Weights of a small GPT-style language model, trained from scratch on English Wikipedia: rotary positions, untied embeddings.
MLP neurons of a small language model. Each row is named by its layer, matrix (down: output weights) and neuron, and shows model dimensions 288-415. Each number is 50 + 15 x the weight over its row's rms, rounded and kept within 0 to 99. A neuron's up and down rows have the sign that makes its largest values positive.
After each neuron's rows, "fires before" lists the tokens most often just after its 100 highest values on Wikipedia text that the model never trained on.

L3.down350:45 59 48 40 50 46 31 82 40 38 57 27 27 28 60 40 27 66 22 68 39 55 63 50 30 38 45 63 47 61 37 34 53 54 33 40 49 86 32 62 38 81 59 68 60 52 64 36 40 51 86 45 62 68 60 62 66 48 35 71 35 30 54 61 59 54 29 51 40 48 40 32 25 44 30 66 45 41 53 87 76 46 54 34 55 47 40 51 77 46 70 32 56 56 36 64 58 82 42 73 53 11 52 68 62 25 39 46 32 66 53 54 48 55 41 46 44 52 25 41 57 60 46 25 63 65 39 51
fires before: " |", ".", "sel"

L3.down118:45 37 68 65 64 52 50 54 65 31 38 51 48 59 52 49 48 26 54 75 27 61 64 58 65 52 35 46 60 81 54 71 60 43 67 32 47 48 24 44 55 75 35 35 67 61 26 46 29 24 37 45 14 33 44 24 59 30 41 46 61 37 31 45 88 32 51 32 51 33 30 68 44 65 42 53 59 58 69 50 75 47 52 63 58 63 46 53 48 33 64 61 60 49 41 62 43 32 49 54 31 49 56 60 51 45 44 28 73 73 26 34 34 52 60 62 53 20 71 37 28 64 54 47 16 30 69 43
fires before: " |", ".", "'", ")", "\n"

L6.down1062:57 43 61 61 53 58 67 33 50 86 34 32 57 40 43 54 43 54 82 43 56 64 68 77 69 43 55 47 62 70 40 38 64 27 32 62 22 48 61 57 53 37 45 39 48 57 63 71 48 34 55 35 55 29 43 60 61 43 29 58 43 61 61 50 61 65 31 60 31 48 45 65 53 48 40 57 50 50 51 51 61 66 59 35 46 54 71 72 51 46 42 55 51 49 68 47 62 50 41 54 43 64 49 50 52 27 52 41 32 29 39 71 53 35 63 58 39 25 45 23 50 56 36 46 55 32 33 55
fires before: ";", " |", "\n", ".", "ript"

L3.down526:46 68 56 48 42 24 36 58 63 80 51 40 59 46 55 54 45 42 48 19 41 57 37 34 78 55 42 60 48 34 52 71 39 38 54 57 61 57 57 84 66 37 75 47 55 73 50 24 17 31 62 33 40 52 35 47 46 42 36 59 64 59 42 74 35 44 41 68 66 63 41 58 33 51 77 57 72 37 41 53 79 55 61 21 31 42 46 31 52 68 43 26 62 33 37 29 35 56 48 53 23 45 32 59 59 53 42 44 59 42 51 28 35 44 39 55 64 52 32 52 46 56 46 47 52 60 43 65
fires before: "=", "|", "\n"

L6.down850:52 43 35 70 56 36 60 49 28 68 48 48 51 67 47 72 55 76 58 35 62 68 42 52 48 53 53 36 34 62 32 70 48 93 52 59 72 59 24 34 71 45 66 38 57 42 49 87 44 45 75 64 49 35 53 54 59 62 64 54 53 42 55 62 65 56 25 45 55 44 68 70 71 67 63 52 64 33 32 49 60 62 51 28 36 64 54 49 47 69 42 46 56 35 54 69 52 62 28 53 57 42 61 50 34 31 49 45 54 58 43 46 61 65 39 56 82 29 35 46 38 70 46 54 70 42 70 23
fires before: ",", ")", " –", " March", " 16"

L6.down576:66 81 32 54 93 68 58 66 51 50 50 31 97 48 57 48 74 54 51 55 44 45 57 48 63 52 49 14 45 70 49 24 44 57 53 77 58 38 48 61 58 67 45 54 44 42 57 51 45 71 19 52 57 52 22 43 68 65 64 45 40 50 42 39 50 59 71 50 66 46 58 27 68 51 70 35 71 55 66 62 46 72 50 79 47 48 47 56 51 52 31 55 61 46 46 61 39 39 43 65 59 57 41 41 41 46 53 68 51 45 59 33 74 39 53 56 66 37 60 66 42 35 67 56 28 51 64 69
fires before: "=", "In", "The", "On", "After", "He"

L3.down49:51 56 53 41 42 78 58 52 36 62 59 32 25 53 52 47 39 66 55 50 71 60 47 68 48 37 57 41 54 57 38 22 70 34 33 44 32 63 34 68 44 50 30 50 58 52 61 38 47 71 43 35 46 47 39 56 52 50 13 74 38 42 48 76 35 32 37 59 42 59 53 52 52 57 46 62 31 53 54 33 56 28 40 61 33 78 39 43 57 54 45 61 46 49 55 58 48 43 64 73 46 69 67 46 54 47 39 48 15 62 63 47 41 47 41 45 52 30 58 25 43 40 45 62 52 61 38 63
fires before: "-", "N"

L3.down367:98 57 21 53 26 75 54 67 35 46 47 66 55 60 53 53 54 38 32 60 59 76 45 70 50 43 63 46 44 73 46 26 47 74 69 50 30 14 64 75 62 16 35 81 54 46 85 51 66 66 54 72 68 31 66 50 50 56 49 44 52 47 58 67 76 53 57 56 66 63 77 46 70 61 42 52 47 49 78 57 71 50 51 70 55 25 69 40 57 52 45 66 41 46 48 55 40 36 47 47 58 25 53 44 66 70 38 17 50 47 47 28 73 39 66 60 49 34 54 31 33 54 79 31 48 41 56 52
fires before: "=", "\n", "  ", "In", "The"

L3.down556:59 70 54 24 61 59 93 33 23 51 66 54 60 73 75 40 52 22 27 43 35 54 62 43 33 58 34 46 55 49 40 38 51 61 66 48 47 52 44 61 45 75 39 75 77 49 41 60 40 73 48 64 59 60 56 55 38 44 66 60 61 46 50 37 41 48 62 60 20 54 54 55 64 33 63 55 44 42 70 64 41 54 53 35 51 28 58 50 64 38 54 48 48 37 59 61 62 51 48 61 39 38 35 56 46 67 43 52 45 43 23 62 51 65 40 38 35 49 39 67 34 76 53 58 34 21 56 73
fires before: "=", "\n\n", "\n"

L6.down1048:70 43 46 51 58 50 33 57 53 71 65 29 44 59 57 24 52 40 55 32 56 71 52 55 68 64 50 45 40 52 38 39 64 53 54 34 24 78 19 34 46 21 08 68 56 60 37 62 31 38 58 36 72 48 27 19 25 51 38 35 54 44 37 19 52 50 61 30 40 73 19 32 67 90 40 41 43 14 44 65 60 38 48 47 66 38 57 68 50 41 69 38 76 44 60 63 31 83 38 58 50 81 53 49 57 49 19 70 55 59 29 58 71 29 56 67 39 62 58 65 39 67 45 62 90 49 66 57
fires before: "\n", "\n\n"

L3.down178:53 46 51 34 17 45 41 64 29 32 45 67 61 27 46 22 27 51 42 72 69 26 38 38 24 36 42 44 52 31 51 45 59 57 24 23 24 83 71 67 57 89 27 44 50 57 30 29 43 57 56 46 59 33 43 45 64 22 55 37 49 65 50 30 72 22 61 32 56 72 49 22 45 47 35 39 74 27 54 42 60 56 53 04 60 51 47 67 46 26 18 47 60 20 48 39 75 51 73 79 75 36 51 39 34 70 56 29 31 45 49 40 31 46 45 51 59 55 55 37 61 41 43 57 46 65 42 23
fires before: ".", ",", "\n", " is", " and", " |"

L3.down550:50 60 46 54 61 55 90 28 53 63 52 58 27 38 52 61 67 20 32 47 58 61 13 41 57 54 44 62 42 57 61 31 95 36 20 52 66 43 36 72 40 51 45 23 90 40 73 42 49 48 62 40 47 30 53 76 32 36 32 09 54 65 29 61 53 44 45 60 35 52 84 58 45 55 48 25 68 62 29 58 69 40 91 76 53 50 47 49 35 55 54 64 51 25 73 52 75 69 60 72 85 42 57 62 22 56 41 47 55 61 60 62 62 11 49 46 43 62 46 56 53 79 57 40 76 79 55 44
fires before: "The", "-", "In", "M"

L6.down604:80 13 44 49 38 45 33 23 51 26 45 50 49 74 65 40 25 64 86 46 53 64 45 58 64 24 45 30 26 53 51 41 50 66 49 66 42 55 55 54 39 57 70 48 33 64 55 39 46 76 50 35 32 74 48 73 46 45 56 72 74 35 49 43 16 34 45 63 31 61 36 50 51 50 71 45 37 39 34 50 57 70 71 73 66 63 66 36 47 46 44 63 23 64 31 43 47 40 38 35 51 60 77 46 36 72 39 44 49 91 59 54 41 58 58 65 55 52 46 51 50 22 54 50 57 32 44 60
fires before: "s"

L3.down290:36 47 41 59 39 50 61 44 37 39 74 72 56 45 40 15 61 60 54 83 57 53 34 41 77 30 49 47 55 18 61 44 43 29 45 41 49 86 66 39 49 54 43 69 61 29 34 58 58 50 44 64 48 47 42 35 30 38 56 73 49 56 32 49 44 37 38 46 63 46 42 59 67 49 68 54 77 40 39 21 35 39 59 69 27 57 37 63 58 58 53 68 47 69 38 16 60 28 42 46 33 61 73 36 57 52 65 53 62 56 53 80 58 25 43 51 56 29 38 67 46 46 82 51 53 26 50 50
fires before: " |", ",", ")", ".", "–", ":"

L6.down1092:58 40 61 65 53 61 52 53 63 58 56 46 40 39 50 69 55 61 76 35 39 39 44 55 48 24 61 60 51 54 52 79 31 36 52 43 42 60 74 61 49 48 31 45 71 59 36 47 30 44 52 55 40 63 38 44 59 53 64 49 51 41 55 69 48 58 62 48 24 41 62 31 51 84 47 53 36 33 34 66 61 61 43 36 72 57 41 47 62 44 28 48 51 38 64 71 45 42 50 63 07 45 49 40 21 50 43 31 58 56 51 49 60 45 40 59 29 52 40 41 27 62 61 40 54 16 62 34
fires before: " |", ";"

L6.down22:49 87 32 34 71 51 21 36 50 79 58 45 42 43 93 69 07 33 70 25 36 31 65 59 44 44 54 24 57 55 54 47 65 46 30 55 30 36 45 74 55 48 28 50 37 29 59 68 41 56 38 75 37 58 46 70 17 64 80 75 56 27 39 37 38 64 33 45 62 27 32 46 75 64 67 59 37 31 35 48 56 38 53 54 64 55 55 38 39 64 43 17 47 46 73 38 61 49 74 53 56 69 38 48 36 43 43 58 54 56 79 41 43 48 53 71 48 34 32 51 29 51 61 32 56 59 53 39
fires before: "-", "=", " 1", "i", " life"

L3.down1126:41 73 46 27 48 64 75 47 59 43 57 13 55 44 80 45 21 74 49 59 38 25 23 86 68 33 89 37 35 68 31 44 21 53 65 39 72 41 56 16 69 47 47 43 64 51 59 34 62 39 19 35 38 25 31 38 62 47 52 70 12 50 37 55 72 67 56 18 45 44 28 53 41 52 61 51 30 75 62 55 54 38 28 71 38 51 77 47 29 28 65 38 33 38 72 57 59 38 58 64 51 46 62 55 44 61 54 17 65 60 38 47 20 56 46 51 37 59 45 58 33 62 59 85 60 16 62 41
fires before: " |", ")", "."

L6.down199:51 70 47 50 58 75 33 42 51 60 65 30 48 55 57 56 38 68 39 60 43 18 54 38 59 33 68 61 41 38 63 39 75 39 64 42 49 57 10 63 18 62 65 32 22 54 76 69 27 49 48 56 47 59 66 69 39 67 60 54 58 63 71 47 53 29 53 58 63 78 40 36 79 56 42 58 43 71 56 44 39 57 52 29 43 52 30 62 54 61 42 52 56 39 45 24 36 54 60 58 26 48 25 76 55 53 67 61 78 56 76 52 61 58 62 41 73 70 39 48 44 39 46 41 33 54 67 67
fires before: "s", "ous"

L3.down1079:37 71 31 51 47 33 14 43 33 55 50 24 36 64 33 43 85 58 69 58 60 52 76 61 43 33 54 68 42 24 86 49 51 71 74 56 28 57 26 59 45 43 40 78 53 56 47 48 14 23 44 44 42 64 58 42 63 56 56 65 59 48 51 34 48 49 66 76 51 51 52 69 74 63 29 48 48 09 38 56 73 78 60 57 17 53 37 25 69 40 41 43 63 48 57 30 33 59 58 26 49 47 54 40 38 68 30 50 29 32 71 66 69 63 59 47 50 46 63 63 53 45 40 82 82 67 61 39
fires before: "="

L3.down24:49 60 26 55 41 52 44 50 67 60 37 44 69 78 53 61 50 27 55 45 57 34 43 55 56 61 38 39 57 53 59 52 52 35 66 37 62 12 57 43 62 26 30 44 16 44 81 55 22 35 51 46 45 58 66 37 65 61 42 56 62 74 64 59 36 81 54 72 51 53 65 35 25 50 74 55 75 55 40 18 60 65 47 44 28 75 45 30 69 40 55 63 44 54 61 74 43 65 57 69 39 27 38 69 43 45 37 37 43 26 87 65 70 49 51 43 56 19 61 65 43 30 49 38 59 79 62 59
fires before: "="

L6.down701:74 70 32 60 58 50 42 71 44 38 42 16 38 36 74 32 99 58 41 63 86 53 56 46 51 85 42 70 30 61 04 46 39 51 71 31 82 76 54 31 70 74 49 42 63 43 72 33 55 58 64 51 35 73 44 55 21 32 58 45 51 57 29 58 52 86 47 52 25 64 62 56 60 47 64 22 64 61 52 47 50 31 62 64 47 44 48 45 52 72 49 36 25 35 46 43 40 60 54 62 37 51 43 55 50 35 67 32 37 58 34 43 36 50 68 31 58 57 46 40 44 61 40 26 31 60 53 52
fires before: "=", "In", "The"

L3.down699:50 41 66 71 41 47 71 46 55 32 61 48 61 61 47 48 51 55 61 63 79 62 52 21 74 34 38 42 49 36 41 46 57 80 54 42 32 60 53 47 50 48 28 60 43 64 53 52 55 35 46 47 29 54 37 70 60 61 42 44 52 38 20 99 39 34 65 29 59 61 47 58 43 29 70 44 53 28 54 36 61 62 45 27 46 21 73 50 56 62 86 30 72 59 44 49 47 55 34 38 36 54 39 56 57 18 85 42 34 62 37 76 59 53 25 73 63 38 10 35 19 47 52 71 68 45 57 59
fires before: "=", "\n", "\n\n", "."

L3.down926:66 39 46 58 66 37 60 77 52 43 79 66 44 61 61 22 66 48 66 64 78 69 35 33 62 68 85 52 44 49 47 36 37 36 33 58 58 42 55 42 52 85 86 68 62 30 60 49 53 58 60 45 45 60 57 40 46 63 33 60 26 44 57 31 33 54 29 37 48 68 48 52 35 43 12 32 41 52 38 45 35 67 28 29 61 49 43 22 58 55 57 35 43 61 60 44 75 51 54 21 55 52 41 76 46 74 23 39 50 68 44 50 53 53 44 43 58 58 49 61 77 58 68 13 50 43 43 71
fires before: "-", "=", "The", "\n\n", "In", "On"

L6.down958:47 49 52 42 55 61 74 39 34 54 23 34 32 43 60 10 49 62 55 64 44 52 34 59 32 26 72 45 45 48 57 53 40 63 68 59 51 64 58 57 74 40 62 58 64 57 45 66 27 58 37 46 22 66 40 41 31 41 47 49 60 58 57 47 38 52 62 45 52 33 59 51 39 58 34 41 64 42 64 64 66 42 61 68 76 35 46 60 44 55 44 48 45 63 40 52 36 52 52 44 63 60 46 48 26 48 58 40 61 48 73 44 66 81 44 36 65 42 32 63 19 41 79 41 54 36 56 69
fires before: " the", "s", " a", " his"

L6.down451:48 49 27 38 69 28 49 53 42 64 59 37 43 46 79 75 55 35 42 43 31 45 61 52 42 42 35 43 60 44 45 55 61 47 71 46 58 79 41 55 76 49 49 51 41 89 45 52 77 63 37 90 59 27 50 62 40 47 61 62 30 55 47 73 66 55 32 69 46 22 57 78 64 55 70 67 64 38 61 52 44 63 32 61 50 47 65 51 44 55 47 40 55 48 64 66 39 69 66 54 58 64 32 86 40 66 72 52 49 55 57 46 61 49 31 75 40 51 46 36 52 51 35 74 54 50 66 82
fires before: " |", "\n", ")", ",", " ("

L3.down1047:33 19 44 48 37 54 43 46 25 35 63 48 71 51 58 55 46 40 53 58 43 71 41 44 70 51 46 56 48 51 64 64 35 54 57 51 55 56 70 54 32 41 41 51 50 56 66 51 50 60 55 68 46 58 32 48 40 39 23 59 35 06 63 40 37 40 31 55 33 56 42 78 66 46 23 57 76 35 63 52 42 59 41 37 71 22 58 46 48 61 61 75 35 57 46 67 46 88 43 35 59 60 36 58 41 20 60 61 58 76 55 75 58 41 64 50 51 48 37 56 45 62 62 48 46 60 47 47
fires before: "=", " |", "\n\n", ":", "\n"

L3.down147:37 54 52 56 55 27 63 38 84 47 55 44 51 47 48 45 54 42 44 54 50 59 22 57 13 63 25 47 60 59 26 36 63 56 81 49 35 64 34 55 22 37 55 48 50 49 47 83 40 49 35 55 54 43 43 59 41 40 53 54 44 47 68 71 75 23 62 50 49 42 39 23 60 62 45 49 36 55 41 69 81 47 47 53 53 52 56 55 47 32 40 30 84 58 49 63 57 43 50 43 42 68 80 70 35 60 43 59 35 36 46 37 35 45 47 58 41 69 42 66 68 47 51 29 72 12 62 33
fires before: " |", ",", ".", " place", " to", " Runner"

L6.down674:43 37 47 50 42 55 54 62 24 49 39 20 75 16 41 65 34 33 40 44 18 10 46 55 37 44 45 68 69 62 49 54 76 59 29 20 36 60 51 50 56 47 18 62 32 70 53 65 42 31 44 50 55 39 74 54 41 43 62 40 58 49 26 38 47 38 40 48 77 42 50 32 43 24 35 42 66 33 61 48 61 51 53 60 57 50 43 48 71 77 51 50 36 52 12 44 51 48 52 62 51 35 52 43 34 40 62 41 69 38 34 31 57 27 75 61 50 40 61 40 55 50 72 44 61 46 83 40
fires before: ".", ",", "\n", " season", ";", " and"

L6.down372:33 38 52 67 44 56 46 66 57 40 41 73 43 21 51 51 41 24 47 49 63 56 58 39 50 78 45 39 72 25 75 65 61 24 39 70 58 48 46 30 52 29 43 59 49 58 48 33 66 45 48 71 59 54 36 58 31 34 38 77 48 62 27 85 48 34 54 50 50 41 27 61 59 44 23 49 60 38 49 45 47 44 49 64 25 54 24 57 36 40 60 69 56 48 23 53 46 38 34 02 51 71 32 55 26 66 55 51 29 62 35 68 50 48 50 81 50 48 53 47 39 51 45 41 64 61 43 42
fires before: ",", ".", " and", " in", " to", " of"

L3.down17:46 54 70 58 34 70 63 48 70 83 51 20 36 65 53 43 32 70 55 46 47 53 44 76 43 46 51 27 48 40 30 60 66 52 50 43 55 11 76 68 94 47 21 54 12 48 56 57 57 63 71 60 45 65 59 40 50 52 44 55 54 52 46 80 50 67 52 43 58 81 19 72 42 67 46 40 55 79 40 63 68 68 45 64 35 45 59 81 36 59 38 51 55 52 56 63 45 59 59 55 60 54 35 37 45 52 50 65 51 58 47 55 83 52 45 60 54 67 40 58 32 50 45 35 57 47 35 56
fires before: " |", ".", ",", "–", "s"

L6.down113:42 55 51 52 38 48 45 51 55 69 64 32 26 57 51 49 49 69 68 49 54 56 40 43 41 15 41 44 48 43 37 27 46 51 14 55 66 57 22 53 45 67 56 80 63 69 18 62 59 25 53 49 38 71 50 36 49 51 62 52 53 58 62 14 40 46 55 40 53 64 49 72 44 73 36 54 72 23 61 36 67 50 62 20 57 43 59 59 45 59 57 40 60 64 80 72 37 39 47 52 22 47 21 55 34 25 31 55 55 46 41 58 44 41 63 61 42 45 48 37 42 75 37 37 53 56 70 69
fires before: ":", " |"

L6.down796:57 54 39 56 61 77 74 34 83 42 45 23 58 54 51 47 63 63 75 51 40 38 41 76 64 18 63 66 73 55 76 51 49 66 50 75 72 55 72 82 50 60 51 62 39 70 48 70 38 53 49 59 70 26 33 45 51 21 28 69 46 54 47 29 27 24 49 54 14 41 34 28 47 60 50 32 87 45 23 70 53 66 50 36 76 60 70 55 51 56 51 37 45 64 34 57 61 60 44 30 68 55 66 58 82 61 54 31 61 55 71 45 79 71 32 55 39 33 39 56 65 55 47 60 63 62 41 60
fires before: "The", "=", "In"

L3.down292:50 57 46 32 35 24 65 41 62 22 47 59 63 49 51 63 50 33 30 62 26 65 35 43 39 63 18 39 19 67 51 61 42 59 50 60 41 52 41 37 56 19 51 38 36 53 23 60 73 53 67 45 60 75 36 51 79 74 80 31 79 59 38 65 45 71 43 39 24 37 38 27 47 44 32 41 68 27 45 14 40 57 46 35 41 55 47 46 47 85 59 35 61 59 55 38 37 45 38 52 37 74 53 59 39 58 45 19 54 45 58 46 49 51 53 75 56 27 19 76 65 60 55 55 46 47 39 44
fires before: ":", "=", " of", "s", " =", "."

L3.down1201:47 51 65 54 57 48 55 48 59 35 46 43 62 29 45 25 14 56 31 78 61 58 40 39 43 74 17 53 42 46 49 39 64 56 24 41 45 29 55 83 46 58 22 51 40 47 51 37 34 57 48 37 70 59 45 47 60 50 57 57 58 35 58 62 30 47 55 72 73 45 49 86 28 42 35 57 60 34 36 61 44 02 58 60 12 65 49 23 42 49 51 39 43 77 66 37 57 52 26 55 55 60 85 16 42 48 35 51 35 39 61 62 77 46 56 63 39 31 41 50 37 56 34 26 37 40 34 44
fires before: " |", ",", ")", " to", " and", "–"

L3.down922:31 42 45 57 47 70 60 59 59 38 27 42 43 56 51 56 49 53 61 28 48 20 59 32 54 56 61 31 27 60 62 55 38 56 56 46 36 58 17 79 46 55 53 45 41 57 72 60 69 31 51 42 58 48 51 43 24 42 36 35 65 67 47 49 62 53 50 53 37 53 18 49 48 59 56 32 39 63 38 80 69 41 28 99 22 37 12 47 54 52 35 43 66 34 38 52 45 51 66 56 68 78 40 38 25 58 27 56 40 24 25 27 43 48 57 41 30 37 57 51 42 52 40 21 54 24 19 42
fires before: " (", " |", "\n", ")", ":"

L3.down198:77 50 51 82 39 92 64 52 84 61 47 75 67 62 50 60 57 68 57 53 58 75 43 42 48 28 46 56 55 61 24 59 57 58 24 44 33 67 58 56 72 69 59 57 54 35 51 62 35 56 44 51 48 66 09 53 32 54 46 61 40 66 31 64 64 78 51 75 59 48 29 43 44 40 48 56 13 73 72 40 48 47 51 31 76 46 41 41 24 51 54 58 75 53 52 60 45 29 46 89 49 58 48 60 49 61 58 60 74 63 61 27 40 46 47 56 41 42 35 42 44 37 43 50 65 65 40 63
fires before: " |", ".", "%", " (", "or"

L3.down75:73 70 70 50 50 58 64 46 34 40 47 77 51 69 21 67 60 39 59 44 45 49 71 54 47 58 38 70 61 55 34 59 72 49 43 50 30 71 47 30 73 55 18 93 67 29 46 49 69 36 63 47 70 44 57 62 54 69 58 25 42 48 55 49 41 26 40 53 45 29 39 50 34 28 73 72 53 52 54 60 35 32 54 54 43 37 53 28 36 61 36 52 68 39 47 47 39 39 34 43 28 47 63 62 55 49 92 70 45 43 47 62 78 60 55 88 66 43 32 54 47 54 46 31 56 30 47 44
fires before: "="

L3.down1006:35 24 51 54 59 54 57 35 62 84 43 57 30 46 33 62 75 50 51 49 40 77 55 59 39 64 39 46 34 69 61 21 32 40 40 58 30 27 51 40 64 47 60 51 34 51 55 81 41 50 69 51 68 43 48 17 22 58 54 49 85 49 30 46 43 44 54 34 37 38 52 62 62 87 39 10 46 66 63 67 62 80 50 60 74 38 64 63 70 82 71 45 65 45 26 46 43 41 50 35 55 39 63 59 51 45 51 40 72 44 41 75 71 52 50 39 26 49 70 51 33 32 52 47 53 67 32 34
fires before: " |", " of", "s", "d"

L6.down1117:72 59 51 28 43 48 49 53 03 68 50 92 56 30 57 37 38 36 36 82 50 36 36 35 47 21 42 53 54 46 43 45 76 76 38 35 45 62 56 25 31 22 66 58 66 57 39 47 54 53 46 17 29 60 66 30 77 40 65 51 37 43 30 58 62 54 50 28 54 32 55 42 49 74 73 64 45 48 58 46 64 62 48 31 42 77 19 53 37 40 66 66 58 39 64 66 33 57 36 36 53 50 39 37 34 51 47 39 15 49 44 31 78 47 51 30 56 35 25 53 48 54 67 46 47 28 62 34
fires before: " |", "#", "aged", ","

L6.down457:42 96 41 70 58 61 68 68 51 53 29 41 14 54 80 48 57 47 52 40 62 48 71 57 37 57 21 34 70 72 44 33 71 57 62 34 22 42 55 81 26 58 66 60 65 50 37 32 32 47 35 35 61 51 61 49 75 55 51 40 50 56 61 46 50 74 70 38 24 56 48 47 34 45 64 43 25 60 56 52 51 48 34 49 36 35 39 42 45 51 18 64 55 73 44 33 65 61 56 56 63 57 28 98 37 56 90 75 37 51 38 50 36 59 68 48 28 58 49 86 69 46 59 69 31 83 35 35
fires before: "="

L3.down1107:62 58 33 65 35 46 31 49 47 57 36 65 32 65 68 32 35 48 47 78 45 84 41 58 36 53 60 67 45 30 50 57 48 38 63 44 54 30 57 48 32 32 30 31 55 61 47 43 32 30 46 50 74 75 54 47 91 42 36 62 62 48 51 28 44 99 46 64 36 39 33 34 49 62 76 24 58 34 53 24 62 61 66 74 51 61 36 34 58 43 53 35 39 65 65 58 31 66 26 55 42 41 39 33 47 69 31 74 48 54 82 75 49 36 40 32 44 56 59 51 38 54 62 75 39 64 49 38
fires before: "="

L3.down638:65 43 71 56 60 62 35 65 53 53 42 60 69 61 46 47 25 58 39 38 48 64 63 69 31 64 46 55 76 46 57 37 51 66 44 26 43 66 54 80 60 13 21 75 35 28 47 54 43 44 75 59 42 49 51 59 51 43 71 54 46 32 62 26 85 83 73 42 53 76 46 49 56 74 46 62 30 53 38 63 35 45 76 69 42 51 54 47 65 20 54 57 24 54 71 48 58 45 63 38 18 33 45 74 45 68 15 48 61 33 62 64 45 37 40 67 51 33 27 57 58 58 55 67 58 41 24 24
fires before: "\n", ",", "  "

L3.down530:45 53 08 54 45 29 51 59 60 63 37 32 75 62 44 22 71 20 41 73 90 67 44 52 40 44 51 37 59 78 54 44 91 53 62 43 36 66 31 58 64 41 31 34 55 45 52 56 52 53 47 47 27 70 38 47 18 50 42 67 61 72 39 51 67 37 41 15 48 65 52 49 71 67 47 54 43 78 50 59 68 37 78 42 43 47 60 64 89 58 57 63 58 56 61 49 53 25 73 66 85 70 57 44 67 02 31 44 61 72 63 79 49 35 42 27 32 50 42 39 32 61 25 42 51 59 20 38
fires before: " |", "=", ".", " =", " of"

L3.down886:57 58 41 40 46 54 40 38 53 83 63 57 61 70 53 36 11 52 45 61 57 64 48 42 36 45 32 34 41 44 58 60 59 47 57 44 34 61 65 48 84 55 40 58 68 46 40 46 67 62 59 54 27 66 48 49 65 37 40 54 77 51 55 51 32 33 53 63 43 31 29 47 72 77 40 28 59 60 24 56 56 67 59 45 37 32 65 56 44 57 47 49 49 56 66 36 77 63 54 45 49 49 87 67 61 47 36 43 52 55 42 69 42 53 52 58 60 52 60 33 56 64 49 42 67 55 31 65
fires before: "\n\n", "du", "als"

L6.down7:22 61 63 67 73 70 56 62 68 38 48 38 59 33 60 54 25 43 71 71 26 52 61 45 57 40 53 60 31 50 46 34 51 25 27 60 33 43 46 56 65 48 42 50 75 76 39 23 60 51 53 98 33 48 62 47 27 67 41 56 37 42 52 38 30 35 31 65 29 43 54 41 47 50 38 51 32 30 49 61 57 75 46 52 53 72 89 53 75 54 40 54 37 50 51 44 36 40 48 70 63 67 36 49 54 42 62 52 64 48 50 49 28 40 61 58 60 04 54 42 63 52 42 41 66 65 66 55
fires before: ":", " |", " (", " code"

L3.down233:75 56 40 46 48 48 56 26 48 42 58 20 62 53 31 52 52 54 42 80 34 00 56 32 56 35 37 54 41 38 60 72 48 48 43 52 67 40 62 17 63 45 27 44 84 52 57 41 31 40 65 47 32 42 39 47 68 59 74 57 42 64 18 44 38 46 61 37 37 39 32 38 50 22 85 30 47 41 48 69 62 60 35 66 46 53 56 55 27 58 45 39 51 42 50 32 51 66 42 47 29 66 34 47 50 65 49 20 64 42 40 72 45 43 64 67 64 70 48 50 65 25 53 31 59 38 59 27
fires before: "=", "\n"

L3.down771:43 63 65 99 31 54 66 45 40 55 46 35 50 53 59 61 91 47 60 33 58 73 53 56 63 46 27 38 50 56 66 58 36 58 37 52 72 56 26 35 21 70 51 28 99 40 41 71 69 37 28 20 51 56 46 56 58 33 55 19 50 41 30 66 51 49 75 30 35 40 54 58 23 64 51 61 61 27 61 67 65 66 38 50 48 22 33 36 39 25 57 60 18 28 71 35 34 54 55 30 41 57 44 43 54 58 76 49 54 50 53 40 27 45 35 51 53 70 58 60 34 66 66 64 33 51 48 55
fires before: "\n", "=", "\n\n"